config.yaml
n_layer: 14
d_model: 640
n_head: 10
n_kv_head: 10
head_dim: 64
d_mlp: 2560
vocab_size: 10092
activation: "tanh_gelu"
norm: "layernorm"
norm_place: "pre"
norm_eps: 1e-06
positions: "learned"
qk_norm: false
attn_scale: 0.125
bias: "qkv"
tie_embeddings: true
parallel_block: false
init: "normal"
init_std_qkv: 0.0204
init_std_o: 0.00386
init_std_up: 0.0204
init_std_down: 0.00386
optimizer: "adam_atan2"
lr: 0.000389
beta1: 0.9
beta2: 0.95
weight_decay: 0.89
lr_head: 0.00819
grad_clip: 1.0
warmup_steps: 216
schedule: "wsd"
decay_fraction: 0.7
decay_shape: "linear"
final_lr_fraction: 0.0
batch_tokens: 131072
seq_len: 512
doc_mask: false
train_tokens: 1182000000
steps: 9018
dataset: "wikipedia_en"
MLP neurons of a small language model. Each row is named by its layer, matrix (down: output weights) and neuron, and shows model dimensions 192-255. Each number is 128 + 24 x the weight over its row's rms, rounded and kept within 0 to 255.
Before each neuron's rows, "fires before" lists the tokens most often just after its 100 highest values on Wikipedia text that the model never trained on.

fires before: " ", "1", "2", "9"
L10.down1579 [138 119 126  95 133 131 156 114 127 156 102 110 103 119 160 101 182 176 127 113  98 101 102 133 114 150 118 115 103  95  75 119 111  95 111 116 116 129 117 144 122 144 153 118  72 106 116 132  85 115 107 130 197 120 109 165 133 124 149 168 171 129 153  93]

fires before: "1", "8", "4", "7", "9", "5"
L10.down2177 [117 123  75 162 110 107 138 122 134 107 161 113 130 131 110 129 116 129 114 100  94 119 121 145 124 124 140 109 122 144 107 146 117 110 155 104 121 159 145 109  88 127 123 131  67  89 130  86  84 130 123 109 203 121 137 203 141 113 110 112 125 163 111 116]

fires before: "9", "1", "8"
L10.down2295 [179 151 117 109  89 117  73  96 115 130 133 114 134 153 118 131 154 144 137  99 149 136 136 139 148 144  98 103 162 156  92 142 121 137 131 123 127 100 146 118 117 122 124 132  52 127  85 118 145 187 166  95 126 121 105  84  97 154 131 136 186 152 139  74]

fires before: "1", "7"
L10.down1644 [141 175 111  77 160 154 115 138 119 137 125 127 132 138 122 151 143 115 136 112 156 142 117 132 130 113 101 127 108 156 101  75 112 132 153 147 139 201 111 121  97 120 137 157 106  88 116 109 157 147 107 100 123 119  98 121 125 123 123 116 152 126 137 127]

fires before: "9"
L10.down867 [128 146 102  99 143 120 139  91  96 155 129 146 112 115 155 111 126 141 119 145  91 125 136 173 110 154 181 130 120 131 114 130 175 166 158 143 151 148 185 141 154 145 196  98  97 133 149 137 124 136 113 124 129 160 150 131 101  96  99 101 130 164 153 102]

fires before: "9"
L10.down85 [151 114 124 162 136 109 130  97 139 173 158 107 122 129 128 104 123 163  94 123  98 127 129 118  96 121 150 130 104 131  77 123 137 136 142 175 112 137 121 173 137 125 123 150  52 128 152 156  91 133 121 120 172 112 146 150 102 115 120 109 120 100 116 115]

fires before: "1", "2", "8", "5", "3", "4"
L10.down1914 [123 118 135  73 137 124 131 152 116 148 127 132 170 134 175 105 137 146 173 124  87 112 148 134 135 134 124  99 138 130  81  96 107 128 155 129 153 182  91 144 115  89 137 117  37 140 129 129  88 132 101 101  38 138  93 129 109 109 117 115 159 163 104 164]

fires before: "9"
L10.down1542 [170 127 139 105 112 104 100  94 155 100 159 122 154 143 157 162 161 123 153 137 122 141 145 153  89 152 165 123 111 154 129 153 100 138 162 113 118 134 153 127 108  95 117 129  96 146 130 145 118 117  84 121 122 132 125 145  99 139  95 115  98 106 106  98]

fires before: "0", "9", "8"
L10.down581 [ 87 128 121 149 121  96 175 110 128 160 159 101 123 129  96 127 119 128 144 138 101 135 113 148  85 115 151 139 154 137 161 141 125 134 133 183 116 115 127 143 112 129 109 132  57 109 137 137 148 145 128 120 143 122  82 106 113 128 136 129 152 139  97 100]

fires before: "1", "8", "9", "7"
L10.down262 [121 150 102 140 122  97  92 127 127 138 110 158 118 113 125 113 108 121 151 114  82 145 116 141 131 144 116 139 122 154  76 116 148 151 147 159 163 135 143 118 130 112 122 116  95  69 121  90 133 154 139 107 146 116  91 122 143 133  93 129 167 129 148 101]

fires before: "1", "7", "6", "8", "alled"
L10.down1630 [126  88  87 105  77 105 147  99 124 126 126 141 150 154 123 107 124 160 120 117 111 125 144 116 132 121 142  90 125 154 124 119 121 153 141 143 148 151 136 123 118  90 103 129  68 138 106 159 122 120 116 113  82 121 153 123 154 156 136 154 101 149 128 136]

fires before: "1", "6", "0"
L10.down1770 [139 144 104 146 122 165 133 117 120 111  91 122 121 160 139 124 132 125 100 119 119 125 129 132 158 159 150 138 131 170  88 152 147 125 133 164  87 121 145 110 136  74 109 167  38 111  79 123  90 125  94 139 192 120 152 131 161 127 110 140 142 141 175 184]

fires before: "1", "7", "0", "4", "5", "2"
L10.down2379 [132 134 121 146 107 101 137  95 143 118 133 106  99 167 120 121 117  86 114 123  93 117 110 119 158 150 117 120 123 191 132  96 151 113 143 144 158 149 134  87 109 187 133 136  34  89 125 135  91 113 150 162 158 105 141 135 136 143  97 158 105 105 101 134]

fires before: "1"
L10.down580 [153 115 103 115 134 177 157 133 101 163 117 139 123 139 185 140  91 155  94 159 136 150 155 110 133 108 131  87 126 125  84 159 145 110 153 118 125 102 156 138 174 104 140 108 111  96 109 141 104 144 171 132 115 123 123 126 119 105 138 127 132 175 108 117]

fires before: "7", "8", "9"
L10.down1132 [140 118 102 156 116 161 160 126 116 152 108 123 137 120 138 145 114 142 120 123 141 131 135  97 131 150 130 111 103 161  73 138 108 141 137 111 129 112 137 115 146 137 128 107  23 122  96 124  98 180 141 110 244 158 159  92 117 131  79 156  99 131 150 148]

fires before: "2", "4", "9", "8", "0", "3"
L10.down1931 [168 113 107 110 141 172 122  77 128  97 117 112 172 149 104 131 139 104 130 131 179 122 117 128 132 136 162  99 143 117 122 146 101 117 127 103 113 132 160 135  88 124 151 135 134 143 118 132 140 124 130 105  45 102 172 149 144 143 102 148 112  88 134 122]

fires before: "6", "4", "5", "7", "th", "3"
L10.down154 [155 108 125 103 158 145 124 117  97 134 116 109 164 178 134 106 142 107 128 106 141 107 134 105 147 130 121 131 158 111 142  96 113 148 115 121 137 155 120 145  99 100  74 147 100 153 107 130 114 145 124 142 127 119 126 140 119  96 109 159 118 128 106 160]